{
  "intermediate_size": 192,
  "hidden_act": "swiglu",
  "positions": "rope",
  "init_std_o": 0.0075,
  "learning_rate": 0.0106,
  "beta1": 0.95,
  "lr_head": 0.00504,
  "warmup_steps": 0,
  "decay_fraction": 0.877,
  "final_lr_fraction": 0.0,
  "doc_mask": true
}
MLP neurons of a small language model. Each row is named by its layer, matrix (gate and up: input weights; down: output weights) and neuron, and shows model dimensions 0-95. Each number is 128 + 32 x the weight over its row's rms, rounded and kept within 0 to 255. A neuron's up and down rows have the sign that makes its largest values positive.
Before each neuron's rows, "fires after" lists the tokens most often just before its 100 highest values on Wikipedia text that the model never trained on.

fires after: "b", " d", ",", " ", " l", " in"
L10.gate127 [141  96 141 158 155 178 176 169 122 132 175 137  57 146 151 160 140 120 218 101 163  98  75 107 133 101  78 114 109 135 117 125 117 141 122 142 151 123 131 124 121 129  92 101 159  60 106 150 163 154 145 140 162 151 103  44 105  83 144 128 121  89 134  80  92 136 136 154 141 136 161 151 144  80  86  94 150 136  91 209 131 106 149 115 123 107 135 114 119  76 115 151  52 170 169 184]
L10.up127 [134 136 158 120  62 150 125 152  92 165 158  98 165 136 122 158 152 179 131 109 133 127 101 148 130 152 135 156 115  68 143  86 144 175  74 136  71 117 102 126 111 112 109  70 142 165 138 144 138 152 109 164  95 173  55 151 133 127 134 155 172 145 110  78  89 102  92  84 105  79 176 106 144  56 147 147 159 120 114 153 156 116 141 134 160 128 160 114  91  98  80 145 196 127 127 136]
L10.down127 [ 90  89  91 113 147 151 112 110  64  88 112 158 127 163 120 103 109 177 159  60 107 101 144  99 161 147 104 111 169 103 143 115 106 100 144 114 162 143  99 170 122 132 129 100 123  92  91 142 146 130  72 117 166 114 115 156 188 161 194 152  71 188 127 165 124  82  98 141 171 139 103 106 126 188 102 121  46 128 103 128  90  19 123  84 201 112 146 110 116 101 172 158 135  93 163 125]

fires after: ",", "th", " wh", " ", "h", "a"
L8.gate148 [ 96  78 143 106 116 168 140  81  90 120 103 137 127  72 157  95  89  82 133 138 110  80 116  36 122 142 100 161 103 111  82 121 155 130 115 153 123 123 102 109 148 159  85 127 137 193  86  79 146 132 103 176 135 138 164  89 116 125 137 170 190 173 166  92  83 111 156  78 124  83 133 176 150 143 118 111  84 132 153 202 107 139 150 179 106 170 140 123 139 141 137 164 191 139 176 157]
L8.up148 [139 111 142  94 101 128  94  93 138 167  99 158 137  67  92  93  98  98  85 159 135 195  89 115 100 144  98 136 137 104 145 119 133 151  73 145 121 100 142  88 140 146 120  73 178 159 114 129 185 116  97 148  81 128 158  96 158 114 148 154 178 114 140 180  71 146 146 176 125  35 203  90 104 123 151  84 159  49 112 108 154  83 175 138 120 144 126 119 120  72 105 125 188 121 123  81]
L8.down148 [132  78 137  99  75 147 133  84 161 143 153 142 164 173 162 127 106 121  74 108 131 107 137 127 135 170 144 179 124 153 135  92 130 125 122 138 169  99 103 170 148 111 139 131 140 153 104 121 162 116 115 134  72 127 166  82 122 154 249 144 127  89 119 142 137 157 123  64 129 138 188 199  98 154 123 109 147 166  98 105 209 114  80  73 111 131 106 149  56 155 180 114 117  89 154 100]

fires after: "y", " ", " I", "our", " Ar", " a"
L7.gate65 [167 130 129  82 174 194 122 157 129 153  60 154 124 127  74 137 147 166  91 110 149 122 167 100 123 104 155 121  99 129 179  99  72  86 158  99  91 176 162  88 169  89 145 111 115 100 114 145 110 142 115  96 124 118 150 131  52 125  76  93 153 115 142 144 152 150 122 142 157 114 143  82 182 107 156 180 127 129  65 135 120 146  97 129 144  88  86 133 120 138  91 121 138 153 165 142]
L7.up65 [127 138 104 131 130 142 143 148  90 127 142 117 167 104 136 142  92  87 133  73 164 127 152 116 122 146  71 120 117  95  64 138 137 113 116 146 149 132 155  71 131  97 131 166 157 188  85  94 136 162 112 133 175 152 106 186  71 192 112 126 159 152  78 188 141 143 160 162 131 114 128  74  97 152  71 141 130 130 125 119  58 131 146 199 145 131 118 140 131 100 151 120 159 134  97 114]
L7.down65 [149 112 173 172 125  83 165 113 100 103 167  75 157 130  39 195 124 141 116 172 117  71  99 109  64 127 173 181 116 130 143  71  66  92 149 153 100 105 113 123 109  99 163 174 127 182 130  66 139 127 190 179 129 160 139 140 121  91 106 120 100 192 121 128 126  94 157 198 149 133 103 143 185 126 163  83  90 169 115 115 155 119 115 110 125  98 146  92 129 136 111 143  89 114 133  84]

fires after: " St", "st", " st", " w", " R", "\n"
L7.gate112 [141 101  91 149 137 118  84 122 123 133  96 192 128 121 157 144 132 122  69 110 156  96 119 175 109 107 137 153 120 147  91 115 146 185 137 152  79 152 108 119 166 115 138 119  88  93 147 117 117 168 116 147 131 173 133 115  70 133 167  78 158  78 147  92 143 124 118 107  81 136 172 113 151 108 101 218  88 177 113 127  89 139 146  81  74 123  93 189 154 157 132 176 126 177 179 167]
L7.up112 [103 131 102 123  54 117 129  86 116 195 114 117 148 112 153 171 133 128  97 139  67 139 111 157 116 198 104 127  52 149 123 102 168 172 108 119 129 116 156 124 127 116 243  99 159 125  87 132 118  97 146 102  97 135 126 111 143 140 131 140 161  85 170 160 103 165 203 137 135 132 156  55 159 152 172 153  81  79 148  75 150  94 123 117 162 148 125 214 170  91 134  46 122 158 159 125]
L7.down112 [144 138 140 128 100  80 109 132 165 150 110 118 107 138 146 182 104  94 106  70 168  98 130 181  96 127 131 155  93 140 126 147 105 107 106 173 166 115 133 124 168 110  88  73 103 175 110 178 108 166 113 166 194 152 144 128 101 140 122  81 146  80 152 146 104 100 136 181 158 113  69 119 188 133  76 131  63  99 100 145 154 171 162 112 171 150 147 102  94 190 172 190 133  71  89  94]

fires after: "est", " loc", "oss", "ar", "im", "ip"
L3.gate118 [107 142 138 155 129 142 160 123 121  60  72 137 143 109 151 181  89 134 103 117 104 143 119 168 116 131 133 110 142 163 100 161 164 143  92  93 158 114 163 136 116 123 119 128 110 127 134 120 132  78 144 141  92  63 170 121 104 118 186 164 102 140  72 150  93 222 141 116 107 116  90 157  89 155 130 165 135  57 111 114 144  67 131 147  83 133 112 159  84 144  96 135 124  81 113  84]
L3.up118 [ 95  98 142 162 137 116 109 164  88 160 107 103 122 156 194 130 168 131 121 152 116 116 145 187 129 102 136 154 135  75 146 127 121  92 111 101 116 126 151 163 176 140 154 139 201 114 152 147 188  79 121 115 104 144 121  77  93 116 119 152 102 175 189 132 148 131  91 122 103  67 183 120 153 119  66 124 148 149 122 117 140 123  68  32 134  75 172 143 116 155 110 160 154  70  97 199]
L3.down118 [ 81  92 116 115  89 180 105 150  76 136 156 154 113  97 104 183 155 135 181 131 148 115 124 112 151  70 171 147 133 109 132 123 138 167 141  65 139 121 164 169 145 115 112 110 160 133 133 129  85 126 175 148 166 126  99  82  74 143 124 159 153 106 145 141  94 108 129  83 126  74 163 113 130 221 130  97 120 108  70 152 143 130 104 125 120 146 148 166 145  67 184 171 128 127 123 119]

fires after: " Th", " A", ".", "h", "A", ","
L8.gate143 [160  69 126 135  91 150  73 123 175 137  70 180 122 109 135  98 118 137 126 163 145 119 140  84 157 147  70 110 109 152  95 148  76 173  82 102 157 116 128 130 122 137  60 170 144 180 151 173 164 147  72 165 113 115 165 174 102 114 126 105 140 113 154 101 106 121 138 166 107  76 188 117 150 177 130 126 114 102 103 105 134 140 126 130 133 213 113 145 149 104 176 137 193 146 142 111]
L8.up143 [128  73  99 153 144 124 246 141 180 136 143 197 135 112  76 112 103 139  76 188 112 143  82 161 151 135 106 102 138 114  53  84 152 222  82 101 119  93 130  75 103 187 101  86 109 199 125 140 170  79 167 135 111 138 146 155 170 112  91 137 116 113 111  64 172 111 124 150 140 118 117 116 140 161  95  62 153 131  82 104 117 141 146 160 136 149 136 166 149  70  97  97 141 162 142  37]
L8.down143 [105  72 109 176  96 115 127 106 127 115 146 195 161 164  95 128  97 128 144 123 139 127  93 194 219 106 125 111  87 179  79  91 148 146 129  80 163  95 104  91 134 177 125 144 124 170 123 153 155 156  59  87 125 196 139 127  96 133 134 150 135 129 102 111 178 161 158  89 177 134 122 120 146 189 164 104 157 111  84 133 114 107 155 132 121 133  45 176 181 119 128 116 143 182 125 111]

fires after: " G", " r", "w", " St", "t", " R"
L5.gate56 [ 81  75 129 105 118 123  78 139 133 165  77 190 140 111 135 110 147 118 112 138 151 128  91 112 104 139 183 174  86 153 185 120 132 119  89 130 121 148 152  64 109  91 127 145  91 105 175 183 102 176 117  99 151 103 139 108 159 167 135 117 104  46 140 184 150  62 120  98 147 123 153 106 140  57 155 148  96 156 179 211 113 114 158 122 170 145 138  92 138 125 188  46 194 146 152 133]
L5.up56 [119 145  96 136 141 100 190 171 138 108 141 119 145 117  99 133 139 117 121 168  68 151 104 130  74 107  47 146 112 132 171 171 174 124 135 157 117 112  99 159  92 130 187  98 159 117 136 134 109 136 104 146  94 142  77  96 104 161 167 138 161 118 142 208 129 136  96 123  65  94  79 143 117 115 150 124  99 131  91  99 118 142 146 156 155 106 124  85 156 112 160 141 143 164 169 119]
L5.down56 [124 135  98 141 101 116 163 122 157 159 135 135 100  86 132 119 180 114 158 142 191 102 153 124 135 106 163 197 126  93 122 101 123 106  65  89 141 131 123 121  57 185 159  61 133 122 119 125 118  77 161  78 108 125 127 111  96 183 113  91 151  89 117 162 111  85 135 173 175 171 144 102  96 125  76 162 105 143 115 131  85 121  85 139 205 109 111 150 146 105 118 157 181 160 162  86]

fires after: " f", "f", "st", " F", "qu", "r"
L7.gate51 [163 119 107 180 135 174 110  96 103 102 120 152 104  64 113 120 119 192 103 173 180 107 179 166 131 147 130 131 114 144  76 137 158 135  96  98 128 190  99 132 177  76 100 130 152 119 163 126 104 113 121 150  77 113 114 149 115 122 155 166 127 140 103  83 147  60 155 182 114 106  91 115 182 165 100 115 109 126 130 126 174  99 152 121 109 120 109  81 207 126 145  75  71  68 144 119]
L7.up51 [174  77 145  95 168 104 118 142 156  51 101 145 108  91 114 137 143  83  91 145  94  97 109 141 136 114 149  80 132 126 102  94 102 163 126 145  90 154 126 168 133 137 171 133 121 175  93 149  38 153 117 107  84 152 167 187 129 153 184 138  78  86 123 145 142 182 101 143 121 102 107 127 176 115 125 134 147 136 185 142 144 100 112  90  63 108 153 143 110  84 192 143 149  94 197 124]
L7.down51 [ 79 175 130 115  69 182 166 112 111 129 164 143 126 161  91 111 142 129  93 184 143 115 146  94 144  90  93 144 199 148 113 111 160 110 119 165 109 122 110 158  90 111 145  72 151 128 116  84 124 119  65 211  90 141 121  65  96 108 164 162  74 156 109 138 142 145  65 173 109  96  92 139 134 192 116 149 170 126 179 181  84 141 132 162 129 130 160 157 125 126 128 120 155  95 126 158]

fires after: " |", ".", " of", " with", ":"
L3.gate39 [125 139 150 108 134  95 124 134  94 113  65 122 134 159 108 110 153  56 131 129 110 123 146 100 105 151  96 106 122 184 118 136 119 125  83  80 157 139 150 105 104 163 187 138 104 110 218 134 130 199 107 154 179 148  78  80 137 132 133  50 113 159 198  96 125 168 133 129 143 111 104 124 121  97 149 136 145 118 176 114  86 160 144 116 164 121 151 153 121  87 120 160 125 126  91 121]
L3.up39 [183 117 115  94 127 118 136 119  86 103  44 146 129 123 129 125 152  83 135 115  91 130 158  71 133 104 153  53 114 170 101 133 111 134  93  99 120 158 164  73 148 147 193  99 134 163 195 139 131 162  82 170 171 134 126  47 151 107 139 119 132 144 170  81 109 178 136 118 177 151 129 164 149 138 156 141 131 101 163  74  75 128 137 145 135 116 121 158 124 100 163 128 137 156 103 137]
L3.down39 [200 147 145 104 102 133 139 127 115 139 110 135 170 130  95 105 196 119 131  91 109 103 139 105 130 135 201  95 177 143 116  80 108  72 123 102 122 157 130 141  80 143 154  87 139 148 173 161 162 162 124 170 193 110  91  67 111 128 138  86 105 142 183 137 140 168 123 168 162 130  95 159 103 102 117  91 117 104 138  94 125 115 163 130 113 146 164 161 108  96  67 125 124 107 117 102]

fires after: "\n", " (", "==", " \""
L4.gate36 [163 227 106 158 110 106  94 137  89 151 107  88 142 169 144  90 151 164 100 117  88  97 123 168 154 143 131 205 107 135 141 143 159 149 134 117 111 169 149  84 142 122 121 126 121 164  77 145 115 130  87 181 127 111 133 113 153 117  72 144 151 128  94  77 105 131 110 121 131 146 163 130  92 134 111 190  94 123 141 124 149  86 165 109  60 137 141 110  85 136 160 143 109  71 158 134]
L4.up36 [111 148 129 135 103  51 149 131 131  98 107 109 118 180  77  79  95 114 120 154 111 133 118 149 139 123 150 116 129 113 116  99 153 123 118 120 119 139 177 126 139 149 140 123 143 129  89 114 102 152  47 157 202  86 120 120 148 147  96 124 205 147 102 148 101 154 130  87 140 117 159 140 121 177 126 129 137 182 163 121 148 138 195  99 128 159 195  80 122 149  67 129  95 110 125 101]
L4.down36 [182 134 182 163  71 128 133 158 148  33 120  74 153  97 135 110 104 128 107 125 123 113 189 136 185  81 162 205 128 141 145 112 140 106 126 140 151  88 143 199 115 150 141  94 134 117  80 103 125 120 158 173 153 121 180 102 118 136  76 155 102 149 114 145 149 147 137  82 162 117 190 126 130 123 129 140 137 143 139  95 160 116 184  93  82 132 164 144  63 167  56 129 128 122  87 132]

fires after: "rib", "ru", "it", "ec", "j"
L8.gate118 [ 97 162 108 129 141  95 139 146  91 119 119  41 148 135 100 181 128 149 141  82  83  95  65 191 141 110  35  65 140 118 138 163 141 155 155 150 110 116 154 161 160 151  81 144 108 114 152 113 123 145 118 100  78 114 102 145 152 162 143 123 103 139 158 146 121 105 128  88 104 157 167 151  88  90  80 121 133 142 192 156 118 100 154 124 174  26 141 108  95 160 123  52 190 105  84 116]
L8.up118 [164 140 127 166 118 135 159 176 130 127 131  87 160 195  64 152 199 126  63 136 133 104 174 131 172 136 109 135 152  84 170 151 164 118 120 123 195 161 120 196  96 149 147 129  81 130 124  85 105 100 174 199 116 159  81 101 132 148 158 129  95 109 111 181 124  79 129 122  85 135 133 155 149 142 133 187 113 116 140  51  99 142  91  71 137  96 135 143 142 104 126  72  82 195 135 171]
L8.down118 [128 120  92 184 111 119 216 139 188 100  99 138 103 132 150 164 131 146 103 164 178 114 181  87 124 172  77 172  69 145 106 100 141  81 156 114 116 161 135 103 107  99 142 150  60  85 121 120 172  93 164 110  80 158 165 135 161 127 121 171 130 151 106  40 120 104 109  92 114  88 102 171  83 104 113  92 103 144 160 131 146 142 155 154 162 149 133 129 162 107 131  88 161  93 117  99]

fires after: ",", " (", "\n", " D", " st", " d"
L4.gate113 [110 108 133 136  89 143 112 117  69 136 119 136 102 108 118 140 117 132  99 163 152 183 114 170 144  94 124 148  86 124  74 137 161  85 188 154 139 164 170  99 143 156 117 105  54 113  81 157 132 189 101 145 170 165  85 106  92 126 133 169 106 113 134 155 162 207 133 112  66  96 154 117 125  81 111 111 123  88 135 113 159 149 128  47 157 145 125 124 197 134  77  91 150 142 142  95]
L4.up113 [124 131 114 100 158 131  88  94 137 130  81 122 174 148 162 182 117 121 205 118 117 137 106 147 111  87 148 120 108  82  61 179 147  63 178 124 105 132  84  95 202 125 100 123 103 120 123 155 105 108 157 130 121 117 172  89 124 123 155 129 108 112 124 161 151 159 145 106 157  95 145  95  52  98 157 132 133 122 162 109  97 122 132 173 130 133 149 108 102 109 197 175  94  92  94 110]
L4.down113 [ 93  94  89 165 189 105 136 140 113 173 155 120  80 110 188 100 183  97 144  73 145 125 101 158 136 154 157 143 116 150 122 175 130 154 154 164  65 116 114  87 118 119 143 168  63 109 169 193  58  60 126 160 128 200 190 120 132 128 164 180 121  94 156 155 132  98 109 165 121 149 129 120 121 126 109 191 111 137 131 158 101  98 131 128 169  79 141 152  78 125 142 165 137 124 191 108]

fires after: " |", "|", ":", "\n", "ed"
L3.gate155 [150 190 119 105 101 101 164 158 132 180  64  80 132  71 125  88 147 119 154 117 128 119 138 136 140  82  82  94 142 151 124 122 136 152 160  86 129 152 126  94 132  69 141 167 135 126 184  75 125 120 128  69 173 138 214  87  90  96 122 114 148 145 110 167 135 134 149 125 140 138 181 166 141 132  84 193 115 117 151 140  91  96  63 119  97 140 105 107 119  77 154 105  94  90 194 183]
L3.up155 [113 141  98 158 141  87 173  62 149 142 106  79 139 167  38 115  97  75  40  77 157  86  93 110 130 122 109 134 154 145 142 163 108 135 157 147 148 146 124 152  91 125 140 114 153 147 176 111 130 110 107 187 119 116 117 129 115  73 119  95  98 127 116  89 103 164 141 124 102 200 167 145 117 104 131 195  94 120 134 138 118 143 151 132 166  73 143 144 140 158 149 126  67 164 202 115]
L3.down155 [185 112 151 161 124 100 165 139 144 123 148 156 178 194  50 146 142 111 172 147 133 120  98  96 133 173  95 135 104 134 109 167  84 102 158 106 154 143 144 120 144 116 123  94 107 123 139 143  83  88 102  73 128 155 162 113  51 151 146 128  91 124  79 111 166 164 132 112 115 159 123 132 103 134 174  89 140 114 156  95  81 145 153 159 119  71 158 141 162 153 192 177  89 120 188  79]

fires after: " J", "r", "f", "s", " A"
L8.gate111 [151 127 179 140  72 114 152 155  54 117 121  62  72 129 127 110  92 105 115 131 167 153 127 120 153 107  98 150 150 169 165 112 147 122 139 151 153 121 124 177 151  79 113  93 126   9 138 133  95  95 129 137 126 177 155 104 204  94  70 160  97 132  94  96 137 116 131  71 132 101  80 171 121 197 147  93  94 107 150 162 124  87 140  51 132 130 148 127 170 207 146 117  90 116 127 123]
L8.up111 [142 148 129 102  60  96 109 177  89 135 127  58  53 136  92 124 157 157 122 162 156 166 103 120  97 105  81 131 104 111 165 131 141 131 137 145 152 171 140 100 154 132 123 105 155  82 155 151 131 144 149 137 142 119 173 145 143 167 127 143 117 104 153 176 138 150 104 108 105 122 152 156 139 109 115 150 168 117 141 108 211 169 107 135 143  78  76  64 150 158 166  94  63 134 155 145]
L8.down111 [144 128 133 125  88 138 102 152  93 120 164 161 161 139  90 101  85 139  58  95 173 150 166 109 108 170 188 147 251 118  92 185 150 195 115 169 104  92 144 119 154 130 153 100 186 136  98 116 149 156  80 159 113  96 112 144 171 114  92 147 169 123 180 140 123 163  87  92 134  76 120  60 116 178 164 123 154 108 150 106 120 182 112 146 110 125 109  98 131 125 104 121 178 140  96 133]

fires after: " ", " \"", "-", " (", " a"
L9.gate7 [164 119  80  91 108 138 124 147 101 135 104  99 127  97 168 153 134 167 136 125 106 168 129 113 161  82 135 209  68  93 149 115 113 160 157 141 127 160 144 203  98  87 183 140 158 127 123 110 180 134 112 140  84 159 106 117 157 129  91 141  89 122 152  85  48  98 126 152 156 102 122 127 136 200 124 193 128 138 156 162 110 130  90 154  86  93 148 102  91 101 117 146 104 145 167 131]
L9.up7 [105  79 110 154 130 137 108 143 100 158 115 115 186 123 171 147 131 117 121 105 140 166 141 130 112  65 122  80  79 141 169  98 104 155 125 121 160 109 148 156  98 144 146 129 152 158 114 110 126 128 124 111 183 168 168 143  92 181  87  85  79 101 113 157 149 123 173 163 100 130 108 143 111 187  68 130 109 216 145 116 107 152 184  73  67 117 128 157 105 100 143  73 149 124 159  94]
L9.down7 [113 106 119  71  66 146 193 120 136 130 174 130 114 140 119  89 153 101  95  51 116 169 155 184  87 150 161 225 143 107  70 134 130 110 110 128 132 159 112 156 114 103 114 106 144 132 110 105 199  71 107 174 119 131 189 161 177 190  94 138 111 141 143 111 117  95 179 148 155 136 117 163  23 104 109  72 109 139 101 141 158 146 107 110 157 115 143 131  87 106 129 138 118 159 154 112]

fires after: " P", " p", " con", " in", "i", " Con"
L9.gate60 [170 119 133  93  73 107 113 143  71 167 124 120 107 136  99 141  40  19 138 166 133 114  57 109 100 161  14  67 164  87  68 127  77 149 154 102 121  83 130 146  75 122  73 122 164 142 115 134 106 180 191 129 137 151 189 134 148 142 125 119 138 181  99  85 151 165  74 130 130  75 150 159 141 136 103 126 133  86 120  94 163 135 125 138 148 135  96 143 170 184 153  96 124 132 116 145]
L9.up60 [ 75 142 117 138 136  77 191 134 154 164 131 145  56  95 125 109 102 133 151 189  80  79  83 134 127 144 104 133 149 105  88  41  68 156 148 163  99  99 101 119 129 164 133 168 144 119 123 128 160 100 110 125 111 112 109 136 164  98 106 144  55 147  54 102 127 126 112 163 130 136 142 120  25 115 167  99 142 112  91  99  92 191 102 159 139 128 127 157 131 128 116 132 174 167 109 107]
L9.down60 [110 133 121 116 124 123 173 132 152  74 134 129 113 181 116  97 140 140 143 108  71 105 117  96 123 123 199 137 129  78  86 124 110 168  84  94 104 118  96 102 148 138 172 142  85 164 126 132 115 141 141 192 110  86 105 160  53 153 103 127 179 128  87 141 170 144 117 142 110 149  91  62  85 163 199 145 109 133  81 122 135 134 146 132 107  83  96 100 196 177 102 173 125  94  94 105]

fires after: " p", " M", " P", " m", " cl", " l"
L3.gate173 [218 130 130 163 119 102 130 108  94 200 120  97 167 133 175  87 163 129  94 165 129  73 118  95 141  89  67 126  94 115 144 131 158 167 107 143 113 128 113 135  87  66 100 180 152  97 122  97 168 129 166 137 155 108 132 109  82 157 146  87 105 157 117 110 122 120 136 124 102 139  61 114 109 104 103 179  71  63 173 128 171 133 171  98 138  86 138 125 133 143 214  88 129 169  87  92]
L3.up173 [128 142 145 156 108 202 130 118 112 179 219 142 104  77 128 113 116 161  78 107 132 128 126 123 109 129 109 150 118 101  68 122 139 124 140 207 154 102  78 146 133 170 174  82 134 131 159 106 128 182 103 157  97 112 135  90 110 126 108 178 100 133 142  36 183 165 110 160 163 145 141  57 113 144 145 172 143 116 111 112 104  95 122  97 163 112 198 122 117 127 116 109 147 130 153 159]
L3.down173 [107 233 131 135 122  88 147 154 118 135 125 140 117 106 152 117 143 146 107  69 172 151 144  84 130  94 169  27 148 104 101 170 136 107  91 114 112 131 108  90 107 110 184 140 160 113 113 201 146 109  75 150 101 158 148 107 139 151 128 152 170 102 143  81 152 164 110 137 125 167 121 152 134 112  79 144 127 126 100 116 121  78  84  88 173 107 147 120  84 153 101  95 129 151 146 161]

fires after: " P", "-", " p", " S", " s", " ("
L5.gate125 [138  83  95 108 123 149 133 123 161 179 102 164 193 111 111 153 142 145 123  67 138 126 162  83 148  69 148 114 139 161 115 120  98 129 100 161 112 152 113 157  95 114 132 159 158 178 139 141 170 119 104 147 147 132  46 162 144 143 114  97 169 136 125 127 118  73 149 131 116 128  98 146 130  77  79 131  94 175 129 172 117 164  50  91 164 242  91 136 142 137 111 113 135 188 137 117]
L5.up125 [137 109 198  98 114 140 103 131 114 126 136  74 126 157 100  95 105  75 109 105 130 100 116  75 108  91 120 116 108 123 124 127 129 152 181 144 144 149 167 103  93  85 144 134 148 125 128 133  76 141 129 117 142 128 190 137 138 194 148  96 111 140 164 101 157 113 149 151 133 164  15 149 142 125 158 129 136 126 171  92 111 145 136 129 121 163 108 116 154 147 141 105  73 185 133 146]
L5.down125 [101 111  91 160 105 153 130 165 118  77 138  92 112 116  91 131 127  96 168 164 123  70 188 116 105 139 121 156 180  91 121 120 158 159 150  93 121 195 164 152 141 113 148 118 166 167 113  82 159 134 131 150 184 151 157 116  99  96 148 107 126 134 101 104  85 129 114  91  92  75 144 134 104 158  91 150  95 132 118  94  73 186 130 137  83 106 142 132 103 121 105 118 146 121 124 165]

fires after: "ar", "ab", " f", "z", "im", " J"
L8.gate152 [151 162 111 135 130  90  77 130  63 114 131 151 134 128 135 176 106 144 187 131 111 120 137 145 174 109 169 143  77 181 108 145 120 108 237 123 166 111 149 181 143 157 165 123 169 134 115 181 132  96 142 168 138  70 104 146 135 119 154 124 130 101  79  98 154 105 114 129 112 169 200 191 122 171  80 144 108 191 153  74 102 127 110 135 158  74 144 173 170 166  88  79  98 129 120 115]
L8.up152 [197  73 101 130 121 129 120 134 107 147 125 178  97 142 117 136 151 136 110 177  74 139  86 147 117 160 133 128 105 146 101 117 159 123  35 132 138 109 114 117 152 105 183 138 207  98 161 139 224 110 101 142 167 113 105 116 157  95 107 176 175 143 129  96 112 124 137 100 130 182 159 131 152 121 133 140  94 150 124 111 125 141  58 178 179 116 131  82 104 155 123 138 140  89 106  92]
L8.down152 [166 122 141 172  82 131 105 188 149 130  47 145  90 175 165 120 136 122 117 172 108  93 145 112 101 130 102 183 140 120  91 119 145 133  91  98 173 164 175 141 134  39 146 102  99  73 120 101 107 216 102 167 164  97 111 149 162 125 139 127 130 179 188 186  86 174  97 106 121 132 159 135 137 166 103 104 137 150  99  86 150 159  64  85 111 139 114 132 142 102 148 161 107 147 148  77]

fires after: ",", "a", " as", " to", " is", "o"
L10.gate63 [ 79  61 118 125 180 143 147 127  92 136 127 113 135 119  98 153 119  86 115 142 125 153 112 110 116 159 144 182  90 118  93  90 142 103  93 202 144 107  99 139  92  87 127 128  66 128 114  94 187 157 107 166 133 104 130 161 164  91 110 144  89 169 159 108 105 110 102 152 155 181 102  62 186 117 120  85 149 110  87 121 131 110 200 142 109 110 119 146 137 187 168 169 172 127 121 114]
L10.up63 [159 111 109 156 127 146 104 111 111 110 106 175 178 149 155 125 159  95 107 156 161 170  78 107  87  74 108 150 114 131 145 107 124 123 102 141 102  97  83  81 140 116 121 168 133 155 143 149 136 226 174 124 100 166 173 111 141 113 170 149 163 113 121 110 188 147  86 105 116 162 122 125 117 113 131  59 143 164 154 124 101 153 163  77 128 167  98 136 147 115 153 108 172 136 124  95]
L10.down63 [ 77 151 108  88 189  82  81  74 113 172 116 140 168 136 111 126 155 165  89 125 154 146 154  68 165 132 103 125  76 183  89 156 106 123 166 122 157  64 111 138 147 118 131 122 120 161 126 157 112  96  85 127 142 101 170  85 156  66 215 131 138 118 116 152 191 102 135 123 200 126 144  99 136 158 163  72 108 101 126  92 163 142  95 136 131 143  78 140 146 128 107  94 142 133 107  84]

fires after: " |", " the", "-", ",", ":"
L4.gate19 [143 129 138 112 169 119  83 144  83 162 120 143 123  98 110  95 140 107 137 158 145 101 187 103 159 131 133 161 194 126 145 137  77 107  95 195 117 142 135 158 138  44 125 112 105 150 201 146 143 122 106 108 155 118 126 124 147 137 131 115 137 113 104 150 128 139 118 100 110 126 224 116  77 119 128 182 131 154 174 180 120 100 174 137 109 194  74 105  93 100 122 191 139  58  62 172]
L4.up19 [168 125 113 129 183 124 147  61 100 132 113 111 175 102 141  75  90 135 152  86 103  81 103 188  94 137 110 162 151 124 150 170 101 132 152 133 143 150 145 161 133  72 118  74 129 147 233  74 160 151 136 102 114 123 142  94 150 133 108 116 125 129 118  89  87  75 133 119 118 141 153 161 163 103 146 137 173 131 106 172  81 132 103 109 156 156 112 117 120 149 174 203 164  53 112 132]
L4.down19 [203  68  96 144 116 184 148 137 150 110 195 102 131  99 103  92 136 118 157 117 126 107 147 119 103 108 105  95 216 129 125 143 137  85 139 165 138 112 103 141 126 109 156  25  86 184 100 130 137 138  91 165 137  72 139 156 158 160 175  92 138  88 154 217 119 146 101 178 124 137  92 132  72 117 118 106 159 114  98 126 173 102 195 146  89 198 118 130 130 137 112 170 135 108 102 144]

fires after: " d", " l", " D", " C", " a", " c"
L5.gate0 [153 142 147 165 120 126 133 149  96 109 100 168 121 123 120 123 166 126 168  91 108 127 117 113 148  62 152 132 186 138  51 120 150 114 128 136 147 148  90  90 198 102 161 147 128 108  63 175 127 163  65 157 159 111 115 124 111 153 126 128 158  95  82 102 168 142 181  98 126 127 148  96  87 131 116 139 102 135 104 103 166 105 108 168  94 172 192 143 121  84 162  90  63 148 176 150]
L5.up0 [ 98 164 153 165 177 155  83 116 134 142  64  67 127 125 127 152 118 171 118 129 102 111 210 138 163 117 191 100 129 157  68 163 124  82 124  89 114 127  99 117 187  94 155 116 137 137 115 145 159 140  77 193 120 123 157 115 138  94 129 126 143 161 106 128 156 179 146 128 155  78 134  95 133  86 170 111 165 113 137 113 177  97  74 143  75  87 178  84 183 146 175 108  58 113 130 172]
L5.down0 [155 143 105 130 170  97 116 124 145 131 137 150 102 127 113 146 123 123 130 145  95 162 143  83  95 129 171 154 120 157  76  93 102 116  98 151 205 183 156 125 111 129 151 174 161 134 171 157 202 134 193 115 167 112 118 147 100 114 135 166 165  96 141 149 165 157 186 114 121 145 150 129 106  78 154  84  81 142 110 113 181  94  89 113 120 157 173 100  95  76 134 165 126  99 134 122]